Part of a small language model's weights.
Size: width 192, 12 heads of 32, vocabulary 4096, 6.32M parameters.
Training: a variant of Muon for these matrices, 8332 steps.
MLP neurons of a small language model. Each row is named by its layer, matrix (down: output weights) and neuron, and shows model dimensions 16-143. Each number is 50 + 12 x the weight over its row's rms, rounded and kept within 0 to 99. A neuron's up and down rows have the sign that makes its largest values positive.
A block is one neuron, or neurons of one layer that tend to fire together. After each block is what it responds to, as a language model described it from the Wikipedia text at the highest values.

L5.down413:65 42 31 40 23 75 72 53 35 52 62 69 52 38 31 61 46 54 36 50 50 38 45 48 48 53 53 60 54 48 46 25 46 38 57 68 42 46 36 53 47 63 46 62 29 44 48 42 58 43 42 48 38 57 44 46 46 51 71 41 37 31 62 43 49 70 53 53 69 30 56 33 54 72 62 58 50 53 52 59 67 40 51 45 40 37 43 37 64 65 61 55 48 27 45 41 65 50 69 56 60 31 48 49 53 46 51 70 62 24 47 61 43 75 65 81 35 64 34 34 49 47 50 50 48 44 63 42
Abbreviation periods, name starts. Periods inside abbreviations such as i.e., e.g., U.S., Pa., vol., No. and Mr., plus opening letters of names and country codes in lists and tables (ROU, CZE, KSA).

L4.down28:43 39 29 59 55 54 45 67 47 59 45 56 48 59 40 54 39 56 35 56 47 55 36 31 50 47 62 33 62 48 62 67 39 38 72 52 82 44 53 74 48 44 49 66 46 34 60 49 50 51 52 48 52 65 48 50 58 58 54 63 51 02 53 45 38 35 43 67 82 43 33 42 54 45 49 55 56 58 60 53 45 62 68 55 50 45 57 62 46 44 48 73 45 39 60 63 60 73 38 37 48 46 51 53 44 43 49 64 50 37 48 44 75 21 55 30 49 55 40 61 39 38 53 37 52 42 49 65
L4.down35:56 48 52 55 46 41 49 61 33 50 40 54 47 47 31 54 39 62 25 45 42 67 50 42 55 57 44 54 51 59 62 43 62 38 67 43 48 49 41 33 49 32 43 56 59 37 51 27 20 58 48 72 36 51 33 39 44 49 58 68 66 55 58 49 31 13 44 28 13 48 49 64 52 44 55 58 50 36 61 47 47 37 67 62 56 56 45 52 54 32 55 59 36 66 54 59 50 31 40 67 35 62 43 31 41 44 57 61 53 42 66 35 61 42 56 37 41 39 46 51 58 69 76 39 51 41 51 57
L4.down92:74 55 64 64 67 36 55 54 57 42 60 35 67 60 46 33 56 46 46 28 53 50 26 49 62 41 46 61 21 62 46 42 43 53 74 42 46 40 39 42 36 59 47 32 44 35 55 68 63 42 29 63 35 53 45 43 46 54 62 63 30 37 56 41 52 51 55 61 07 34 60 31 48 48 37 41 59 59 46 42 34 52 50 45 35 59 46 67 52 26 57 51 37 61 30 39 62 56 42 51 40 29 65 38 44 51 60 25 52 49 51 36 42 56 71 53 45 42 60 64 55 43 42 54 53 41 59 35
L4.down145:55 35 49 53 32 71 45 43 45 54 54 43 55 30 41 46 53 58 47 47 65 64 48 49 43 59 37 67 52 59 48 41 65 66 36 51 57 40 71 76 46 60 45 48 42 45 54 66 43 53 65 53 57 56 37 39 65 61 50 38 40 33 37 51 47 67 39 52 48 67 60 60 63 61 34 18 61 33 49 29 75 71 26 68 46 37 55 50 54 55 39 41 53 63 44 45 49 52 63 52 62 40 31 52 60 54 52 51 56 45 58 52 49 54 37 59 60 21 75 43 44 36 63 40 55 41 49 39
L4.down201:55 53 30 57 53 37 55 25 42 46 33 42 54 49 45 59 63 36 57 73 46 42 54 69 32 69 60 64 47 54 32 47 74 54 60 18 58 46 26 50 45 47 55 50 72 47 49 45 41 61 46 36 53 56 63 64 38 48 17 59 41 57 68 47 52 48 54 44 35 49 53 56 41 53 50 31 38 61 62 48 57 46 47 26 36 42 37 22 53 57 32 53 29 47 48 35 59 53 39 50 42 28 56 30 72 48 36 57 52 53 69 63 40 34 67 43 51 54 65 49 50 50 76 35 57 46 42 52
L4.down268:69 48 53 46 55 48 43 61 50 52 62 40 36 49 36 63 74 57 55 55 50 58 46 42 36 50 47 62 46 47 43 54 53 60 65 65 62 32 65 62 56 40 60 52 51 44 47 23 43 39 34 45 43 49 49 57 72 46 47 62 29 57 37 53 57 46 70 31 16 29 49 42 42 50 31 66 54 28 43 51 68 55 46 58 54 37 68 66 51 42 60 53 29 44 41 50 23 63 27 46 73 53 27 65 52 51 47 22 49 35 52 47 69 38 50 20 55 43 51 56 47 52 38 34 48 47 71 59
L4.down292:44 78 64 43 47 62 71 54 30 43 65 61 50 51 48 56 45 45 31 48 50 48 68 23 48 40 52 50 60 34 64 38 62 62 61 50 66 46 51 53 31 48 54 67 42 65 51 47 50 38 59 50 28 37 54 46 54 47 57 43 72 71 25 56 34 68 56 62 64 63 44 45 57 38 62 50 61 24 32 64 40 37 62 57 56 58 60 60 47 48 54 35 37 32 65 29 35 35 57 53 39 70 64 19 63 51 51 41 51 38 48 49 26 54 49 68 38 43 47 45 43 51 50 63 63 49 47 62
L4.down323:41 76 79 48 44 66 49 60 43 38 59 48 43 32 58 43 37 44 35 57 50 58 76 68 65 86 35 41 34 49 73 44 32 63 55 36 33 62 45 66 69 64 59 42 60 56 50 45 44 49 42 36 36 52 39 70 53 47 67 52 46 30 38 49 32 42 40 51 38 48 57 56 70 36 36 54 65 55 33 51 31 57 45 60 52 62 46 28 45 45 58 53 28 57 51 51 39 53 40 44 65 26 34 79 67 56 50 56 28 57 40 68 49 44 46 27 57 45 46 47 41 40 62 52 34 68 49 46
List-joining conjunctions. Mostly "and", and sometimes commas, that join proper names in short lists, as in "Shalka and", "Al-Rai and Jarabulus", "Elias and Geertz"; weaker on "to" in back-to-back and on parentheses.

L2.down116:28 23 28 64 34 68 43 41 62 31 56 23 40 43 38 57 46 67 36 43 43 67 37 44 60 68 41 42 25 55 43 55 55 73 44 37 42 42 44 42 50 48 53 63 40 71 55 49 53 54 49 33 61 51 36 56 48 32 63 76 40 42 54 48 55 56 56 33 50 40 56 60 49 66 35 29 63 54 72 38 61 44 52 30 57 45 66 64 49 46 52 61 54 47 56 42 71 47 47 41 60 38 48 55 32 82 77 60 48 42 56 51 52 33 58 34 44 56 68 61 65 46 54 55 55 61 37 71
L2.down134:56 58 55 56 53 63 57 63 40 59 54 52 31 38 55 66 44 74 48 41 44 66 46 45 49 69 31 46 55 38 54 47 32 49 47 41 41 57 63 55 60 63 37 34 48 29 39 45 40 24 37 26 40 46 53 38 50 23 52 56 42 37 54 52 53 63 55 54 57 38 55 37 50 45 67 77 52 48 30 40 42 48 48 48 45 53 42 49 42 69 49 63 56 72 37 63 50 34 45 40 50 76 70 35 56 47 41 40 58 43 59 64 56 41 57 56 56 46 67 67 33 39 32 40 54 55 14 44
L2.down216:40 40 44 67 40 59 49 61 42 41 45 62 43 34 68 59 41 46 44 56 54 47 29 33 47 33 60 45 59 71 58 38 47 52 34 43 46 64 37 52 72 43 57 67 27 44 36 38 45 42 74 46 54 34 37 48 50 33 30 58 42 66 55 51 64 40 25 71 48 32 61 53 37 46 60 62 60 50 65 46 66 51 48 53 54 40 24 61 35 51 39 61 51 49 35 54 55 39 43 62 64 18 57 55 58 65 56 36 72 71 57 51 49 53 47 64 46 52 72 44 46 42 47 36 23 45 38 45
L2.down230:52 48 51 68 66 44 62 81 61 28 63 57 36 50 62 38 52 48 40 58 60 44 36 47 46 55 40 49 43 64 37 58 52 55 48 45 64 57 43 54 60 50 36 48 60 63 30 50 67 46 28 64 43 44 43 27 40 65 58 57 62 51 56 60 48 53 75 55 59 41 49 48 40 61 38 55 31 46 51 35 33 57 49 35 52 52 59 27 53 70 39 33 62 33 67 36 57 39 81 51 40 40 47 56 48 38 49 49 50 43 48 29 64 53 20 52 46 29 64 52 53 45 55 43 41 52 33 42
L2.down366:46 36 77 51 61 35 48 50 51 40 44 53 39 59 58 40 45 48 44 36 43 64 61 42 51 50 52 38 51 58 21 61 47 58 81 71 81 53 54 46 42 45 48 56 66 50 41 54 33 34 50 57 55 27 48 39 42 71 33 56 43 69 66 51 47 44 57 61 03 40 47 60 62 59 34 49 52 62 47 52 65 57 47 33 45 69 57 55 46 46 53 43 62 50 50 58 49 36 56 40 47 55 45 38 58 49 54 57 41 54 55 42 39 43 44 49 62 37 54 53 48 63 51 48 57 72 66 30
L2.down441:59 35 50 52 66 33 52 69 55 34 41 46 56 46 57 31 31 55 54 51 27 55 31 39 43 51 44 49 34 64 38 29 62 58 69 74 54 35 33 58 54 50 44 53 34 64 50 51 35 46 46 29 52 70 37 44 50 37 55 59 65 50 42 69 52 58 58 40 31 48 33 67 61 61 49 53 59 54 39 52 51 59 65 37 52 48 39 40 30 41 62 44 48 66 49 30 36 53 58 51 51 48 67 31 62 57 53 44 28 51 33 56 50 50 38 40 54 55 47 38 63 43 48 39 57 44 43 36
L2.down447:60 37 37 52 48 55 60 57 54 52 47 48 51 56 46 48 45 73 48 51 47 55 18 40 68 29 36 66 52 29 14 40 57 60 64 58 59 47 58 63 49 27 31 35 57 40 37 68 36 50 58 55 61 39 42 48 53 63 45 65 55 48 54 61 43 45 91 44 15 56 31 45 47 69 45 68 52 68 68 53 43 33 46 37 42 44 58 57 51 71 47 35 45 38 52 47 53 52 51 40 54 74 57 44 79 43 56 57 36 51 43 53 51 55 40 33 62 42 51 55 40 74 64 31 48 47 51 67
L2.down498:64 42 45 66 47 66 47 59 35 44 53 61 45 55 36 48 43 60 55 60 38 48 36 47 78 46 24 62 51 42 54 50 58 61 47 62 42 49 41 39 51 53 27 65 51 49 39 48 62 45 51 41 64 48 33 33 34 63 56 64 41 39 37 37 59 42 72 67 33 47 55 59 30 44 56 59 38 35 64 51 62 41 56 58 69 64 46 64 52 64 37 53 61 48 51 35 60 44 51 53 43 33 47 50 45 56 32 38 46 40 44 48 42 61 51 61 05 57 54 57 28 51 62 37 36 52 31 42
Romance particle de/Le. The piece de or Le in French, Spanish and Portuguese names (Tour de France, Rio de Janeiro, Karen LeDoux), also as word starts like de-al, Le-adville.

L5.down99:58 62 63 58 55 51 43 58 63 46 38 47 55 46 61 57 25 60 36 63 53 62 42 55 52 58 62 45 59 62 43 20 50 61 70 59 34 81 57 52 51 61 75 41 47 40 48 53 56 45 66 38 35 42 30 39 46 64 56 59 43 54 42 68 46 44 53 40 02 27 51 50 38 53 61 63 48 64 57 51 42 42 43 46 51 48 44 55 39 67 37 72 37 66 56 44 60 50 35 54 39 54 33 44 46 53 57 74 70 56 50 64 62 69 59 40 65 29 49 66 46 34 32 41 42 47 40 56
Conjunction "and" between names. Mostly " and" joining two names or title words (Clapton and Zanuck, Arts and Design), plus word-initial pieces like re-un-ites, per-taining, ent-angled.

L4.down0:53 45 37 72 22 25 44 51 72 55 41 50 46 45 55 53 51 35 51 32 44 30 61 41 30 66 32 45 69 48 58 59 36 63 66 35 50 64 46 29 57 66 25 33 36 50 47 54 23 48 42 55 58 46 66 50 58 47 41 35 73 37 68 52 50 69 62 65 47 59 35 56 32 45 51 47 25 64 41 68 66 69 40 63 37 42 46 39 46 69 58 35 43 60 43 51 56 45 34 59 50 50 44 64 51 50 68 29 56 47 66 64 54 46 60 41 57 45 42 36 56 65 63 52 50 41 46 46
L4.down11:27 44 69 57 46 64 47 50 53 45 36 69 57 48 47 49 38 54 62 38 59 62 57 47 69 77 62 52 64 58 59 31 27 46 38 39 44 51 34 64 62 56 38 46 42 42 59 47 25 41 50 83 45 32 51 58 65 56 37 43 37 37 34 37 34 54 49 59 16 32 49 53 67 66 32 39 58 28 47 34 50 45 29 63 43 48 46 44 56 43 43 52 66 54 61 42 67 63 59 37 56 53 46 44 39 42 80 61 50 57 46 46 40 50 54 58 41 40 53 55 52 54 66 55 37 36 57 48
L4.down32:52 52 53 60 62 61 54 38 57 61 42 48 43 37 59 57 68 46 54 44 57 58 32 54 41 53 50 41 59 48 49 55 62 60 42 59 45 37 67 45 56 47 30 60 57 51 44 50 62 60 48 23 44 59 39 50 52 26 40 32 56 35 39 58 46 54 49 53 40 58 55 71 66 45 21 31 35 55 40 39 69 67 15 60 69 57 62 43 44 32 58 59 48 57 46 48 39 42 59 60 34 38 40 38 27 66 77 48 34 58 57 31 11 72 51 52 56 47 57 23 53 55 70 42 64 56 75 60
L4.down48:41 61 52 47 42 51 47 55 48 43 61 49 32 54 52 53 76 51 36 66 44 35 43 29 50 46 52 29 42 76 50 48 65 55 59 49 43 66 48 59 70 52 47 65 71 35 56 33 55 33 39 53 61 39 67 46 53 59 44 39 58 37 59 68 39 51 39 39 51 42 61 47 44 42 46 61 53 31 47 42 62 50 40 48 55 59 51 54 40 60 37 41 37 47 51 46 54 54 52 26 63 54 68 51 70 70 47 60 68 50 41 59 57 48 27 33 75 49 31 51 60 52 75 39 51 47 55 56
L4.down139:65 41 53 41 46 81 43 48 54 30 46 47 47 29 44 40 46 51 49 48 58 33 49 70 49 56 35 51 35 48 46 46 41 54 62 32 52 41 47 53 60 39 58 62 27 46 40 50 52 57 46 42 35 43 56 63 57 65 76 27 44 36 34 46 79 57 47 63 72 59 70 41 47 60 55 29 42 44 47 49 38 44 58 49 43 44 62 44 50 69 41 39 49 35 58 20 34 58 45 50 44 45 28 32 68 58 60 47 58 56 47 37 58 46 69 59 55 63 54 47 48 41 63 33 37 50 33 51
L4.down175:40 71 47 52 44 60 48 51 36 60 58 59 48 60 58 37 65 50 68 39 92 39 54 44 51 45 34 83 66 34 60 60 40 57 60 35 42 43 35 69 50 62 65 53 58 26 36 45 49 25 42 28 27 45 48 45 40 27 51 37 47 34 49 42 59 53 36 48 44 31 55 57 58 49 47 45 37 60 59 62 44 57 47 44 51 48 52 45 46 35 46 59 33 47 38 52 46 51 60 50 45 36 20 60 57 62 51 61 49 49 34 61 39 56 51 44 43 44 51 55 56 32 57 44 45 39 49 72
L4.down309:28 52 41 45 51 52 57 55 47 58 43 35 59 80 49 54 53 23 59 68 54 64 56 51 76 83 61 57 40 70 43 33 55 76 48 50 48 30 54 70 64 41 66 55 29 51 41 66 37 35 45 39 54 47 54 44 71 47 47 50 60 52 40 55 56 52 69 52 60 35 49 65 52 62 40 26 53 34 52 53 45 46 49 33 53 50 39 39 57 47 68 33 52 55 61 51 32 52 67 48 68 65 42 40 67 59 40 59 46 69 56 51 60 60 48 75 43 57 73 49 40 40 43 51 40 43 39 56
L4.down485:47 38 50 33 37 46 37 59 30 33 60 47 51 44 20 70 74 37 52 69 53 54 60 57 53 59 46 47 64 48 58 42 52 56 42 35 35 39 73 38 44 56 46 25 37 61 46 43 54 43 52 41 43 65 53 61 54 40 45 48 38 57 53 45 62 58 39 69 89 59 55 46 47 72 53 44 60 63 65 62 50 37 66 41 35 44 59 40 32 49 62 37 49 50 45 57 44 58 65 66 40 51 59 58 44 71 50 51 41 46 59 50 57 32 21 40 50 58 56 46 29 49 42 46 56 35 67 27
Word piece after initial v. Second word piece of a word split after a lone first letter, mostly v, as in v+oiced, v+ice, v+elocity, v+ehicles, p+urchase.

L2.down103:40 41 58 42 71 47 61 65 51 45 64 75 59 61 66 40 67 47 36 37 49 41 40 44 74 60 48 35 30 58 33 57 53 52 59 36 57 34 09 48 42 34 59 60 54 45 50 36 47 51 57 37 44 32 52 46 37 56 25 54 46 38 52 41 57 49 44 69 56 57 40 45 72 65 46 61 64 61 47 49 49 58 35 41 54 43 36 51 34 47 59 56 59 45 40 56 43 42 71 30 38 39 39 58 62 39 49 64 46 59 69 37 45 49 34 49 30 58 46 78 62 65 49 34 85 52 59 65
L2.down137:58 67 58 51 53 60 48 51 63 48 59 46 49 58 63 51 55 46 36 51 65 61 42 70 49 65 33 57 42 28 55 43 31 43 54 36 52 58 43 47 52 43 51 41 44 50 52 32 52 57 48 58 49 39 55 49 39 69 49 49 39 45 65 42 42 46 37 58 52 54 45 57 54 43 43 54 45 52 50 28 54 62 49 53 62 42 49 29 54 44 45 57 41 50 60 52 77 53 51 59 30 57 34 49 58 53 64 35 18 76 45 54 30 32 74 53 34 68 49 54 53 60 66 23 59 22 54 53
L2.down142:43 76 44 52 54 71 44 72 52 46 55 31 51 53 67 62 64 42 39 62 53 82 71 65 56 60 50 43 51 37 56 64 29 40 47 33 66 45 51 45 46 42 39 45 57 34 41 28 26 59 36 38 38 58 34 28 23 57 34 37 47 60 59 39 43 39 45 51 22 58 58 59 52 53 31 60 54 64 25 38 58 55 28 39 26 57 34 77 43 57 43 55 43 62 60 44 46 42 52 50 49 48 26 43 37 50 56 62 45 50 64 32 52 36 50 45 51 37 70 51 61 51 59 32 78 61 60 45
L2.down247:45 63 20 44 39 63 47 40 56 39 59 62 26 33 55 34 50 50 51 28 26 54 57 42 57 39 49 34 42 52 58 42 57 29 43 68 50 46 61 59 53 81 67 37 52 64 52 27 37 54 57 57 63 56 44 47 67 47 68 50 37 59 49 47 56 40 40 78 35 50 54 46 57 37 50 70 47 42 30 51 64 32 52 54 55 32 47 47 60 36 57 50 57 48 53 59 69 63 44 46 46 29 49 56 52 59 48 39 50 55 56 43 48 19 54 16 36 61 28 60 41 74 50 59 62 46 57 62
L2.down292:57 48 48 56 65 64 41 57 54 48 48 60 48 81 50 47 42 38 36 70 52 57 59 59 44 51 66 40 47 24 39 70 63 72 40 54 52 68 56 42 67 26 54 63 40 37 47 70 33 61 61 61 52 64 48 38 43 40 56 54 46 55 47 57 46 39 35 73 42 40 37 56 59 63 52 71 67 66 46 59 65 45 38 67 16 34 53 49 42 58 60 39 57 58 46 55 42 36 38 40 40 65 41 64 22 43 38 45 53 39 59 49 74 38 56 62 45 39 42 52 38 59 57 30 54 33 69 52
L2.down310:54 36 52 39 56 61 41 50 47 59 46 60 64 27 30 54 51 66 35 63 49 66 65 52 65 72 20 38 60 49 55 57 42 42 63 35 48 57 54 38 49 64 51 35 49 50 67 38 38 35 55 49 43 40 57 53 50 62 34 63 46 55 41 45 42 55 50 39 53 49 36 40 71 41 63 51 60 45 36 55 49 55 46 48 59 43 48 54 46 50 43 46 34 26 53 47 88 55 40 54 48 57 64 65 58 39 48 47 29 53 29 48 67 14 48 53 58 57 56 47 32 35 51 62 16 44 42 28
L2.down342:58 64 33 48 45 61 59 47 34 49 57 60 51 42 39 51 34 23 39 63 37 58 40 61 45 46 47 48 51 51 58 33 45 52 41 43 53 55 25 36 56 45 62 56 55 38 59 63 57 64 60 54 48 42 58 51 53 34 15 38 38 83 74 51 43 63 31 36 58 48 36 46 52 42 54 49 42 54 46 61 57 60 38 57 56 66 40 54 35 71 63 52 63 44 29 36 46 58 39 41 40 38 43 31 70 30 67 56 40 61 36 70 66 52 42 66 51 71 62 66 36 51 25 67 67 33 34 56
L2.down503:49 53 49 62 60 64 33 58 29 33 54 47 34 26 48 65 46 50 50 61 61 66 32 42 75 65 59 57 47 54 54 52 53 75 49 49 47 52 38 42 42 51 60 36 37 54 63 64 41 48 55 48 35 65 38 41 53 58 47 41 50 81 43 42 36 31 26 43 34 28 42 45 43 37 31 73 52 33 48 41 41 41 51 53 51 46 47 45 43 50 56 50 34 40 41 54 70 40 50 46 34 48 21 59 55 64 64 55 42 51 47 65 50 34 49 49 45 32 52 60 64 45 49 35 51 36 51 72
Joiners between paired terms. Connectors such as and, -, /, &, or, = linking two names or terms in lists, headings and titles, e.g. "Cast and characters", "SE / Student Edition", "CW = Caspar Whitney".

L2.down2:67 37 35 34 63 60 67 43 61 52 60 60 69 33 45 43 58 58 41 41 62 46 55 44 49 47 53 48 52 56 66 43 55 52 52 42 70 59 25 54 58 81 43 43 38 55 39 53 26 47 48 40 43 59 59 78 49 49 39 64 41 54 49 46 65 44 48 50 43 71 49 63 34 66 41 72 47 51 48 74 64 52 58 24 73 68 76 37 41 51 61 46 55 43 58 65 61 55 67 44 68 38 39 49 67 30 49 62 57 55 36 51 62 53 48 35 31 58 34 37 58 46 67 56 53 57 65 41
L2.down57:55 56 59 51 50 63 64 53 64 61 59 45 45 43 44 54 45 33 30 62 45 34 38 21 47 46 43 58 54 48 45 56 62 29 44 39 48 61 41 47 57 20 49 63 80 52 48 36 60 36 66 66 63 48 47 45 43 45 41 69 31 48 47 55 48 49 53 63 00 49 62 52 54 32 51 33 53 46 64 67 58 34 39 42 52 58 34 42 63 73 36 40 58 56 70 56 47 54 59 53 75 49 54 48 50 47 26 53 66 71 63 41 40 42 64 49 30 44 36 44 31 62 62 57 50 53 61 52
L2.down76:13 51 50 63 56 54 56 71 68 64 41 37 49 42 55 56 67 65 48 49 40 74 65 48 39 40 41 42 62 46 45 66 33 57 58 42 44 48 42 38 57 57 70 52 50 56 60 51 57 68 45 60 53 69 55 48 59 19 36 25 65 60 60 37 43 39 54 52 19 65 47 46 59 62 42 55 64 44 33 53 43 46 42 46 46 61 76 66 49 48 35 60 44 83 51 52 58 60 72 62 48 47 38 37 53 61 48 54 63 45 50 61 48 47 55 67 44 37 53 47 45 45 49 46 83 42 51 38
L2.down107:44 49 34 21 52 30 69 67 50 64 45 45 63 41 38 67 58 64 44 56 50 36 48 66 28 49 59 79 59 45 53 52 55 56 51 41 52 53 57 41 43 39 35 32 42 56 45 50 41 62 49 68 66 73 54 57 48 64 25 71 54 55 59 27 48 35 42 54 29 57 30 33 52 54 50 61 46 48 37 43 41 76 65 31 46 68 44 33 40 64 37 54 59 50 56 48 65 36 53 64 38 54 67 47 63 52 50 43 36 29 37 44 59 47 72 45 43 54 57 47 56 47 45 56 51 52 49 48
L2.down227:35 48 63 48 55 48 47 54 63 70 38 37 48 54 45 43 49 48 43 57 56 46 67 43 46 51 50 41 54 50 62 48 82 62 60 54 60 53 62 61 41 50 53 52 26 49 34 47 38 34 43 44 52 40 46 61 48 56 53 42 36 60 51 47 66 59 72 38 47 58 69 52 44 55 37 67 51 46 42 55 62 16 61 41 61 52 49 36 34 68 49 41 54 79 81 64 55 69 70 37 59 37 50 60 54 52 52 56 36 25 54 51 29 73 60 60 28 98 36 35 69 50 58 61 38 63 46 35
L2.down246:60 21 70 52 41 68 35 71 57 60 48 48 60 38 45 57 56 48 48 40 51 41 21 34 33 61 53 53 54 50 52 49 45 56 40 44 47 60 64 69 68 50 42 48 40 35 46 70 57 49 69 38 53 31 56 46 59 53 30 70 55 39 48 38 59 61 56 53 31 71 42 31 35 42 47 57 49 54 43 45 65 55 55 49 75 51 37 59 52 48 54 58 68 52 69 44 25 62 57 62 67 42 57 42 45 34 53 37 52 50 43 35 58 58 45 47 45 49 60 55 25 45 41 60 51 56 21 61
L2.down369:55 47 49 45 59 68 67 67 31 44 33 77 65 38 39 51 64 58 41 54 53 43 59 52 74 63 57 40 58 51 52 43 46 61 71 44 45 51 57 53 47 62 69 56 53 41 34 40 42 50 71 51 52 45 66 43 52 32 38 64 53 54 58 61 44 41 47 45 40 41 46 64 38 55 57 45 17 65 58 42 40 40 43 52 55 69 55 44 48 58 47 59 54 45 37 59 62 58 45 44 61 68 29 42 68 45 34 35 41 43 27 40 29 54 50 53 46 70 31 32 61 61 68 50 46 54 57 33
L2.down508:59 36 42 39 58 63 53 37 66 78 60 55 36 42 63 51 42 50 67 32 39 30 66 47 31 50 73 64 89 47 59 68 48 46 36 45 64 34 53 46 57 49 66 39 24 44 62 46 27 56 54 44 45 31 65 40 48 61 41 56 55 46 54 53 57 52 56 52 17 61 43 42 50 32 74 44 64 41 63 60 64 55 64 46 44 52 58 61 54 58 71 51 64 66 32 52 54 62 61 46 51 41 63 61 39 41 50 52 59 43 59 52 37 59 41 64 55 56 40 42 45 51 34 38 59 53 46 48
Abbreviation periods and word continuations. Fires on the period ending short abbreviations like St., U.S., Pos. or a middle initial, and on the second piece of names split after a capital (B-ed-ford, C-ai-ro), mostly in tables and lists.